Weights of a small transformer language model.
Architecture: RMSNorm before each block, rotary positions, biases on query, key and value, tied embeddings.
MLP neurons of a small language model. Each row is named by its layer, matrix (down: output weights) and neuron, and shows model dimensions 32-95. Each number is 128 + 32 x the weight over its row's rms, rounded and kept within 0 to 255. A neuron's up and down rows have the sign that makes its largest values positive.
A block is one neuron, or neurons of one layer that tend to fire together. Before each block is what it responds to, as a language model described it from the Wikipedia text at the highest values.

First piece of a split word right after an opening quote, hyphen, bracket, heading marker or new paragraph, e.g. "'f'alsely", thirty-'f'ive, =='M'en==.
L4.down7 [166 137  74  99 113  95 128  52 176 110 129 156 128  96  85 101  95 186 107 177 151 110 146 148 103 163 107 161 124  92 120 125 144 116  89  57  50 137 166 153 169 111 133 119 169  57 110 194 104 115 129 138  79 165 108 105 134 168  59 106 104 171 159 104]
L4.down48 [142 125 141 161  91 132 129 150 145 112 139 147 107  57 123 130 165 141 158  91 102 105  66 194 150 144 155 102 139 125 115  97 178 109 178 150 111 141  99 139 141 154 129  97 100 140 124 127 210 133 129  90 105 166 128 124 119 121 162 138 180 172 108 124]
L4.down80 [166 116 121 136 134 104 129 114 124  97  96 149 190 160 127 192 170 163 138 129 126  58 142 147 163  90 124 105  81 182 127  91 130 118 111 152  94 141 145 112  79 109 154 102 138 157 157 168 130 140 125 157 114  85 146 142 133 163 101 126 147 199 131 124]
L4.down81 [117 153 124 160 168 101 128  60  55 134 117 136 143 102 128 110  80 103 115 138 136 173 103 157 157 177 123 112 119 157 119 185 143 121 125  98 121 140 131 131 114 147  85 157 139 180 149 122 107 163 201 151 129 134 120  76 116 147 100  97 126 143 115 186]
L4.down197 [139 128 145 115 121 155 145  44 148  97 155 113 125 149 121 176 134 115 110 134  94  83 168  91 136 112 143 156  86 179 103 149 120  78 113 143 163 121 106 149 126 151 149 108 152 140 134 108 151 147 137 146  67  83 172 173 150 162 152 107 197 114  88 181]
L4.down329 [ 88 145  98 128 187 132 144  71 143 119 141 116 148 106 116 173 145 151  96 128 172 104 115  98 145 148 106 120  84  82 124 109  74 125  89 132 108 150 170 151 111  95 142 104 159 158 126 108  87  94 124  77 153 134 120 197 159 126 161 124 109 179  80 146]
L4.down336 [196 172 123 117 117 102 141 135 145 130  85 168 170  86  97 109 174 106  98 154 115 136 145 115 145 120 186 130 180  97 102 171 130 169 110 170 117 192  99 148 121 135 182 148 137  96 116 143 145 151 135 136 130 162 130 167 140 143 133 165 132 139 100 165]
L4.down340 [ 97 137 123 130 190 147 124  77 118 149  70 129 168 140  93  86 119 127 106 152 145 147 114 153 108 140 171 142 116 108 133 194 155 186 120  92 107 114 168 109 106 105 106  86 125 152 112 155  69  83  87 168 153  60 169 124 156 121 140 131 133 130 192 116]

Fires on the main verb of a clause right after its subject, often the final piece of a split word, such as called, remarked, admitted, enables.
L10.down320 [104 189 131 160 193 119  94  97 142 155 153 138 123 161 177 119 141 121 123 108  74 118 162  96 201 131 166 211 165 137 112 114 101 152 112 108 133 117 124 166 134 112 113 182 103  94  75 154 117 126 122 119 143 137 161 170 170 122 137 171 105 141  87  61]

Final word pieces that complete a word, such as -ing in rolling/competing, -s, -an, -ts, plus line breaks ending infobox or list lines.
L4.down55 [ 86 140  62 177 129  79 124 131 108 142 150 112 161 164 177 125  79 153 215 110 163 163 182 112 157 129  90  98 112 134  53 135 130 123 118 103 133 138 132 160 135 108  79  95 122 125 142 124  95 145 169 108 143 139 162  52  90 134 150 115 114 147 143 120]
L4.down77 [106 112 135 133 106  80 148 143 101 144 234 130 152 119 130 103 100 161 189 144  90  80 174 158 124 152 129 216 127 133  98  82 117 122 127 141 162 154  94 154  53 134 167 123 117 166 149 145 124 104 113 133 111  69 152 109  94 113 109  84  99  75 152 136]
L4.down88 [117 103 145 142 104  77 154  99 120 106 140 146 141 119  98  94 118 143 126 114 142 175 167 100 157  82 129  51 140 188  97 119 137 190 141 105 166 153 102 114  79 137 126 132 130 140  89 133 147  93  97 135 111 117 135 180 111 117 100 127  73 136 157 115]
L4.down128 [ 71 148 192 115 152 127 148 162  83 136 186 117  74 195 150 133  97 159 106 106 120 112 148 141 161  94 101 121  71 112 126  42 129 117 133 175 151 101 105 180 122 124  80 127 121 115 170 149 117 204 131  94 108 125 121 167 149 102 152 150 121 148 161 162]
L4.down211 [210  97 139 153 133  84 136 124 128 122 102 150 150 145  27 165 154 147 169 102  78 146 136 165 169 133 179 122 136  81 198 103 144 111 131 150 152  55  52 126 198 196 176 135  92 126 106 111 157  94  65  84 144 127 125 115 141 125  91 139 116 148 108 154]
L4.down225 [171 106 146 133 162 138 157 133  97  91 128 124 104 120 129 124 128 207  95 165 111  94 141 180 178 121 146 161 144 116  96 190 139 168 125 126 163 155 121  92  84 116 101 161 105 160 146 110  72 166 177 111 150 143  83 161 107 148 115  69 158 164  71  84]
L4.down254 [112 142 129 199 126 150 155  78 141  98 134 100 133  92 104 147  95 105 103 128 121  86 133 155 181 101 117 147 144 176 108  86  99 102 128 132 122 102 138 141 140  92  85 104 147  89 101 118 185 144  56 184 127 113 133  75 138 124 141  66 128 102 147 105]
L4.down302 [117 176 172 134  82 138 124 157 136 134  80 111 120 101 157 102 147 103 150 123 165 130  91 118 102 128  91 174 118 163 120 132 180 111 134 161 143 134 179  95 147 150  90 146 140 107  76  71 159 160 128 137 122 135 122 143 127 103 137 149 188 132  76 129]

The article "a" or "an" right after "is"/"was" in biography lead sentences (… (born 1997) is an American); also sentence-initial It/This and other determiners.
L4.down14 [132 174  99  78 153 123 121 148 194 147  67 126 132 142 110 121 153  77 150 117 110  70  87 141  91 132 159 158 139 122 167 187  96 155 130 129 143 101 162 136 149 133 119 118 151  74  96 182 119 140 158 169 118 105 170 147 149 109  57 174 118 145 101 154]
L4.down41 [130 161  64  74 182 120 136 122 142 164 145 109  58 137 151 136 161 123 164 141 117 105 127 138  97 104 117 132  90  68 171 150 159 144 107 100 160  94 161 154  85 116 163 126  94  89 127 199 125 143  63 157 133  52 134 141 152 176 122 131  85 132 108 125]
L4.down84 [117 136 138  81 159 130  88 165 182 162 124 174  88 160 109 153 153 123  48 155 145 174 151 102 129 124 154 135 133  96 141 151 113 109  78 158 182 144 117 109 142 148 100  84 139 123 164 196 108 119 110 137 137 134 115 165 134 178 143 191 131 148 131 139]
L4.down139 [112 191 125 118 129  99  91  61  99 149  43 166 204 154 174  90 128 188 107 119 165 197 108 132 109 175 116 107 106 119  90 135 121  76 128 125 135 103 139  95 133 115 101 104 177 169 136 146 105 120 147 142 149 174 126 119 152 170 115 127  65 193  80 108]
L4.down145 [167 151 160 120 133  79 114 114 130  94 152 153 137 136 108 130  94  88 167  89 115 140 122 155 155  97  96  98 168 150  99  78 124 103 146 117 154 118 183 162 182 104 108 118 113 133 117 135 100  71 125 148 195 188 129  82 139 120 171  82 142  95 151 104]
L4.down181 [ 91 118  99 154  86  98  93 109 115 104 116  91 100 132  78 121  95 156 164 151 113 194 123  96 115  87 197 137 108 160 165  97 107 101 125 120 167  77 102 118  97 177 160  93 114  95 134 119  38 147 101 135  81 103 139 125 105 139 127 165 119 128 196 163]
L4.down256 [117 147  70 134  93 174 150 139 118 111 119 101  85  85 136 137 129 158 118 164  79  99 101 125  76 122  82 110  90 153 114 118 168  95 134  92 125 130 123 104 178 184  86 183 114  94 158  81 138 148 162 120  91  98 106 102 114 127 160 135 106 132  75  93]
L4.down333 [119  80  77  81 113 134 134 135  85 173 107 129 153 158 111 171 120 120 105  96 133 105 199 120 143 155 136  47 119 144 115  71  52 100 154 170 134 202 115 192 175  85  94 105 163 142 117 110 157 168 124 141 162  99 133 153 118 119 191  87  27 106 133 107]

First piece of a word split into several tokens, often a capital M, P or J after headings, parentheses or quotes, e.g. M(errimack), P(odium), Cl(ure).
L8.down12 [109 115 123 154 111 216  90 117 166  80 109 130 100  88 151 156 150 123 158 138 161 124  96 115 193 154 187  96 152 115 132 121 162  86 148  92  71 122 120 144 195 136 140 160 128 186 111 151 103 150 119 152 117 137 131 110 126  94 158 135 177 138 128 149]
L8.down27 [ 90 135 125 122  87 119 133 138 102 159 178 116 104 110 131 137 147  69  99 150 103 123 133  98  84 154 102  82 104 123 121 126 149 152 107 112 136 103 144 217 136 183  96 123 129 140 119 122 148 131 105  92 128 176 122  80  90 116  72 154 173  94 137 147]
L8.down33 [150 114 148 115 188 120 115 130 159 138 136  99 175 134  58 140 125 117 180 194 101 156  85  72  61 126 185 143 116 105 122 115 135 121 174  84  75 112  85 122  61 163  92 148  85  95 135 119 142 155 120 114 117 191 155 128 134 102 123 108 115 139 143 176]
L8.down57 [ 94 103 154  80 127 153 165 162 172 134 122 148 120 175 180 113 124 124  87 166 217 165  87 178 130 125 116 122  94 168 177 164 158 121 155 127 171 118 125  85 158 159 155 124 116 176 130 148 130  80 173 154  87  90 114 105  81 112 125 139 122 132 171  91]
L8.down87 [161  83 147 126 100  64 119 166 136  88  76 161 134 138 103 102 127 123 183 191 124 139 153 128  79 149 107 102 150 205 117 133 136 113 105 103 109 119 189 147 110  92 132  80 116 121 159 151 116 152  55 149 163 105 187 151 104  66  66 123 152 137 119 199]
L8.down111 [116 115  99 167 155 170 107  88 158  92 121 110 162 153 109 132  84 135  77 159 158  91 115 106 160 164 113 150 155  61 181  70  96 124 141 117 147 111 122 109 149 110  93 189  63 134 150 104 105  91 131  94 125 164 120 135 133  68  97 209  97 187 105 144]
L8.down226 [114 129 102 157 132 122 143 139 155  97 101 136 161 138 108 124 134 158 148 146  82 157  98 163 129  84 132 116 128  92 103 132 122 204 191 121 129 145 103 103  53  89 184 156 122  68 123 150 188 113 109  72  94 143 111  93  95 173 106 132 139 182 161  51]
L8.down305 [ 78 127 112 128 142 135 155  66 151 141 163  93 107 137 158  89 114 120 150 106 168 120 157 133 116 100 148  98 198 111  72 117 111  79 108  85 144 117 124 160 154 102 112 161 150 146 136 109 148 129 141 133 106 147 121  80 123 133 183 119  66 130  93 139]

Main-clause verb tokens or their final pieces (-ed, -es, -ated) right after a subject and before the object, e.g. described, founded, causes.
L4.down75 [135 161 129 134 195  75 161  93 102 126 135 110 104 185 163 153 150 110 171 138 145 143 149 140 170 175 149 119 138 154 164 187 114 117  97 115 128 123 119 191 139  82 180 107 147 157  97 148 158 125 151 167  95 120 142 136 154 161 138  83 130  82 114 113]
L4.down101 [135 136 177 179 157 119 149 112 107 124 124 161  67 139 132 154 138 128  98 110 141 151 139 119 167 156 114 100  84 120 129  34 157 133 122 111 141 121 126 133  99 101 111  76 149 126 175 101 148 163 133 132 148 162 147 142 105 153 153  86 119 158  87 159]
L4.down182 [105 157 161 101 153 134 162 106 137 123 152 155 139 119 142 163 132 149 117 117  90 140 152  95 172 116 140  84  83 127 149  70 130 133 133 125 153 118 170 166 101  77 127 140 163 105 130 141 125 141 133 123 142  93 112 103 160 100 134 164 159 124 213 143]
L4.down186 [194 123 149 142 207 111  98 128 102 158 110 133 159 102 105  67 133 132 139 138 119 138 124 161 149  90 188 126 143  84 178 199 167 142 123 137 131 130 176 178 115 140 192 126 117 114 118 150  72 124  86 155 134 181 128 143 130 165  56 106 125 138  81 157]
L4.down230 [134 153  57 135 168 159 128 140 155 113 172 132  48 114 161 153 147 175 202 108 152 137 165 149 162 191  93 156  99 125 149  94 146 176  53 140 128 172 133 191 143 139 140 165 122 143 139 142 112  44 149 154 163 127 161 106 117 137  91 111 150 148  92 121]
L4.down253 [153 128 157  93 143 134 118 139 116  79  87 126 169 129 116  92 111 113 129  64 160  78 167 135 132 186 197  92 133 113 149  98 111 152  63 197 155 108 141 138 166 123 190  86 138 147  91 101 155 174 111 106 122 111 126 155 117  89  74 142  97 145 106  97]
L4.down301 [108 120 101 123 118 124  90  92 163 109 132 134 211 125 117 115 135 123 106 106  99 132 170 114 125  91 140 133  80 202  65 109 138 155 112 133 126 121 125 138 172 116 124 114 123  92 148 126 145 119  83 124 126 101 159 127 115  78 115 166 108 121  68 100]
L4.down366 [161 144 126 119 198 148 101 107  67  94  92  88 133 137 127 131 155 197  92 115  88 162 146  79 196 161 187 145 104 178 125 125 149 123 125 147 107  88 160 121 221 135 161  93 158 130 112 130 139 158 130 119 129  89 124 144 107 128 137 118 132 135 103 141]

Final word pieces that complete a verb split into several tokens, often in plot summaries, such as as-ks, disc-overs, ref-uses, dec-ides.
L8.down35 [140  82 132 102 110 137 128 141 113 167 164  89  95 145  95 132  61 123 133  58 149 100 136 123 143 176 105 121 191 147  97  99 113 122 125  80 152 144 159 122 104 136 107 107  98 145 161 136 123 103 144 168 106 119 147 179 194 115 163 105 152 150 124 145]
L8.down68 [116 144 150 154 138 176 175  87 176  56 183 115 149  80 183 109 170 146 124  80 151 137 106 130 115 121 149 158 125 141 135 164  93  87 173 178 112 117 156 110 132 117 137  61 147 132 102 103  98 128 121 126 167 141 184 116  95 144 117 120 116 106  73  84]
L8.down143 [117 163  81 138 111 114 138 154 122 126 175 116 136 118 139 159 150  99 158 107 132 131 162 137 154 127 154 124 143 185 117 122 141 157 111 158 123  76 138 178 123  96 118 111 158 146  96 107 119 105 116  84 161  94 119  77 133  68  84 137 122  80 104 105]
L8.down153 [135 143 112 160 118 179 118 116 140 161 155  97  97 146 144  82 132 101 128  95 130 122 128 139 127 157 181  94 145 140 166 128  94 122 102 193 166 112  80 139 151 116 141 116 111 148 162 143 103 159 118  99 120 102 209 165 130 164 127 196  86 105  79 127]
L8.down182 [136 149 141 107 198 143 101  91 123  60  62 154 118  83 112 119 101 119  75 132 147 157 155 132 196  82 108  90 103 177 155 127 111  93 174 144 167 154 146 209 121 121 130 125 121 204 103 134 170 162 144 111 147 122 153 191 115 125  71 106 130 111  93  90]
L8.down220 [ 92 158 170 127 143 133  98 122 128 112 115 116 116 142 162 164 124 170 111  73 105 123 127  84 178 113 161 119 162 156 169 130 104  56 150  99 165 153 106 193 122 132  69  38 132 177 108 158  85 153 122 132 147 158 124 209 136 168 154 131 120 120 192 151]
L8.down233 [139 132  55  92 132 149  97  89  84 103  91  77  98 110 166 133 125 155 126 121 162 120 126 167  82 162 102 148 190 112 143  91 125  62 157 207  43  95 138 132 140 147 126  81 139 134 152 117 123 121 109 107 180  89 144  91 117 159 135 129 162 102  88 130]
L8.down276 [115 122 212 129 172 135 188 149 120  85 112 127 156 108 117 170 118  88 151  75 126 122 170 147 155 149 176 141 134  78 125 102 104 100  68 127 142 156  88 101 126 132 131 105 114  91 112 150 198 152 122 126 150 137 159 160 179 146  99 147 139 131  64 173]

Final word or word piece of a section heading or table label in Wikipedia articles, such as Early years, Early life, Route description, Cultivation, plus dates, months and year words in running text.
L10.down144 [161 176  65 133 178 117 119 133  75  76 103 106  77 157  73  97  66 191 125 183  91 134 130 178 115 136 122 157  84 136 133 155 107 176 134 176 129 192 163  95 115 177 134  70 143 161 172 117 132  76 107  56 169 121 141 109 103 136 171 171 132 116 113  67]

Line breaks ending a value in infobox-style dash lists (Platforms: 2, Total: 39,893), ″N in coordinates, and mid-word pieces like f-ert, D-est.
L8.down126 [159  93 127 177 124 108 161 146 144 157  75 101 156 114 133 153 106 148 114  94 123 147 156 113 154 118 157  60 111 145 161 139 148 152  85 110 152 158 180  81 111  74 166 170 121 132 127  82 124 126 152 168 129 147  99 150 182 111 174 131 110 141  92 143]
L8.down146 [120 128  95 149  66 130 121 168 136 132 102  79 112  97 108 169 152 144 190 129 160 158 168 112 133  71 136 111  91 168  93 141 111 145  72 101  77 192 100 106 125 132 127 179 119  90 129 128 106 133 214 146 130 131 144 101 156 133 162 148  92 135 123 158]
L8.down191 [121 129  82 138 172 177 133  46 107 107 142 146 111 119 128  79 130 154 141 151  72 112 118  95 168 128 156 149 124 118 131 123  89  88 138  76 135 103  87 152 162 102 168 147 132 136 105 188 145  89 134 162 122 105  96 125 120 151 125 114 103 122 170 165]
L8.down224 [ 93  94 130 146  56  69 165 166 152 143 197 132  62 131 188 167 142  95 157 132 104 103 167 128 128 129 128 163 134  95 126 101 121 151 201  83 137 102 125 108 127 133 104  84 151 128 126 131 180  81 165 158 125 156 105 119 151 189 113 113  44 141 111 113]
L8.down237 [103 165  73 106 127 140 148 190 165 156 160 189  99 152 112 145 124  69 144 150  81 223 151 182 158  95 109 107 117 122 134 168 147 156 140 136 191  97 138 112 104 153 135 126 119 116 139 142 146  81 117 159  75  84 129 149 116 128 125 103  64 147 113  83]
L8.down251 [145 121 113 100 107 176 129 143 169 118 140 184 114 124 127 111 106   1 149 105 118 131 148 158 134  84 110 206  97 133 179 149  97 158 104 129  84 113 145 119  86 147 217 156 164 141 136 160  83 135 127  92 111 143 125 103 155 104 107 111 132 149 117 107]
L8.down259 [116 104 180 117 174 153 119 159 159 118  93 152 178 135 137 134 113 155 175 120 107 126 125  97 191 187  93 158 122 143 118 141 136  49  85 124  93 119 177 112  88 143 169  61 127 153 116  85 173 143 112 169 189  94 159 139 167 168 142 147  52 139 133 131]
L8.down373 [137 111 104 126 117 162 180  94 165  62 110 101  70 124 124 135 177  88 147 124 124  99 160 204  80 103 173 189 131  62 159  82 138 110 100 145 169 122 129 113 161  92 118 155 108 142 147 107 157 160 145  77 163 170  72  96 124 180 128 188 112 129 157 151]

Word-piece tokens for the letter f/F starting or splitting a word (Heger-f-eldt, thirty-f-ive, F-orty, F-ly), plus time nouns after numbers or ordinals (years, year, days).
L10.down117 [110 124  81  89 155 125 128 186  52 146 133 191  87 144 157 145 119 163 121 171 121 127 107 164 132 112 164 158 150 137 152 134 114 137 138  64 110 130 162 140 122 124 148  81 148 111 120 113 130 206 148 135 148 144 150 174 119 129 167 142 128  92 109 199]

Mostly "War" in "World War I/II" in history and biography text, plus other head nouns closing set phrases, like career, death, business.
L8.down23 [140 149 119 160 113 130 174 143 130 100 170 119  90 104  88 118 140 118 164 109  67 165 164 148 111 182 126 134 136 173 156 157 170 151 114 162 134 158 105 107 224 137 126 107 127 157 126 133 123 124 155  75 139 124 145 108 168 147 116 150 110  89 185 159]
L8.down74 [123 104 134 113 150 144 150 176 125 150  83 147  83  97 124 181 151 195 141 138  58 130 154 168 148 124 112 141 132 142 155 155 120 102 148 133 145 134 148 185 175  97 161 102  99 110 176 158 128 163  92 111  82 103  89 174 102 103  94 138 177 145 110 122]
L8.down92 [ 96 159  94 100  97 125 142 115 128 140 134  93 134  81 111 101 139 123 144 109 185 162 155 162 136 162 118 166 125 101 120 180 168 175 146 205 116 157  89  64  89 120 127 136 161 152 131 116 145 101 105 140 166 160 147 150  66 125 131 128 102 134 162 171]
L8.down114 [ 89 162 124 137 145  97  80 131  95 176 130 107 103 167 146 101  65 136 133 171 110 142 127 127 100 133  93 137 164 136  88 120 144 134 149 123 131 120 115  90  97 175 133 167  96  90 141 124  92 132 131 124 104 150 109 140 131 135 123 137 184 132 186 152]
L8.down127 [ 97 152 112 122  99 105 128  47 114 119 124 156 148 154  79 132 160 123 175 133 101 153 128 167  98 109  89  72 138 183 158  86 117 162 102 152 160 185 156 199 137  97 126  61 154 101 105 112  55 167 109 182 116  90 172  92 114 131 125 148 156 160 107 180]
L8.down212 [111 162 154 158 126 102 123  97  66 144 158 148 131 117  99 100 108 204  94 172  82  93 115 115  78 104 104  97 154 104 148 140 100 111  95 139 132 132 136 109 100 132  97 139 183  68  96 113 131 148  71 101 129 109 180 121 136 141  88 132 124 106 206 169]
L8.down241 [ 54 116 126 127 148  66 137 106 157 159 108 106 153  84 193 106 102 180 135 174 148 129 149 214 140 112 149 132 154 132 153 105 176 123 105 139 207  33 178 135 137 109 125 116  96 138 114 116 133 163 168 165 158 132  98 185  91 124 128  78 211 100 131 117]
L8.down360 [111 130 204 117 104 166 120 141 114 117 136 132 162 121  62 112  49 113 124 132 112 117 133 124  68 109  39  97 171 108 106  99 128 135 172 107 151 131 107 144 158  81  87 117 102 156 107 151 102 111 136 146 157 135  97  78 210 177 112 142  89 122 117 102]

Time-unit nouns like year, season, month, time ending relative time phrases in narrative text (the same year, the following year, the previous season); weaker on word-piece fragments inside names.
L4.down25 [204 151 113  99 112 125 129 148 150 153 133 184  89 128 131 134  89 129 190  98 115 236 117 116 164  87 159 171  95  66 136 128 151  87  96  73 141 125 151 121 140  94 172 144  58 159 123 169  96 130  81 148  92 110 152 141 145 147 104 140  98  77 120 121]
L4.down184 [106 159 226 158 170 104 132 138 135 143 100 172 123 129 175 113  94  86 122 127 147 158 126 138 125 131 133 101 120  89 194 162 166 122 196 141 157 123 112 121 195 110 124 135 130 165 128 143 110 177  95 205  85 160 148  88 138  93 150 119 174 112 134 154]
L4.down190 [ 84 131 136 172  97 147 120 128 141 171 164 163  56 155 139 125 112  90 107 141 198 130 124  78  63 133 124 115  95  83 129 154  92 144  88 101  89  74 194  84  34 115 130  96  88 135 151 116  74 140 130  94 138  84 200 121 128 161 150  93 142  95  82 152]
L4.down244 [159 111 146  70 186 112 151 118 143 124 152 104  82 125 151 149 115 103 109 150 126  62 122  81 115 119 184 168 131  70 128 123 176 144  52  70 121 146 138 102 148  94 207 131 113 132 130 143  90  99 156 153 176 146 169 149 161 188  98 168 122  93 127 132]
L4.down264 [164 127 113 106 185 110 117 124 154 135 138 157 117 125  63  80 128 115 141 194 151 131 101 135 150 131 120 103 101 165 102 103 126 190 115 130 168 150 124 196 106 125 117 103 130 102 100 172 101  49 169 115 131 112 150  72 142  98 109 182 153 130 141 114]
L4.down278 [139 162 128 118 157  95 106 127 145 148 150 138 150 200 169 172 147  92 147 121 122 103 138 141 147  82 170 141  88 122 147  90 153 144 103 168 149 109 106 173 169 111 140 178 208 124  87 136 150 158 133 172 146  82 104 171 178 134 128 157 117 151 142 113]
L4.down330 [125 116  59 132 128 103 116 149 142 125 103 136  83 146 152  81  66 145  89 116  95 115 180 116 109  88 103 192  85 160  80 164 168 143 116 115 171 130 164 128 140 101 114 170 117  96 157 143 196 161 163 159  85  89 118 134  95 103 135 152 136 143 139 136]
L4.down350 [166 118 118 150 137  79  84 111 111 129 148 133 106 116 129 126  78 142 129 157 144 129 145 115 164 118 168 122 142 194  83  74 108  80 123 151 108 130 123  73 108 136 160 125  82 137 148 116 133 143  93  86  46  94 134 118  83 109 133 105 149 186  88 150]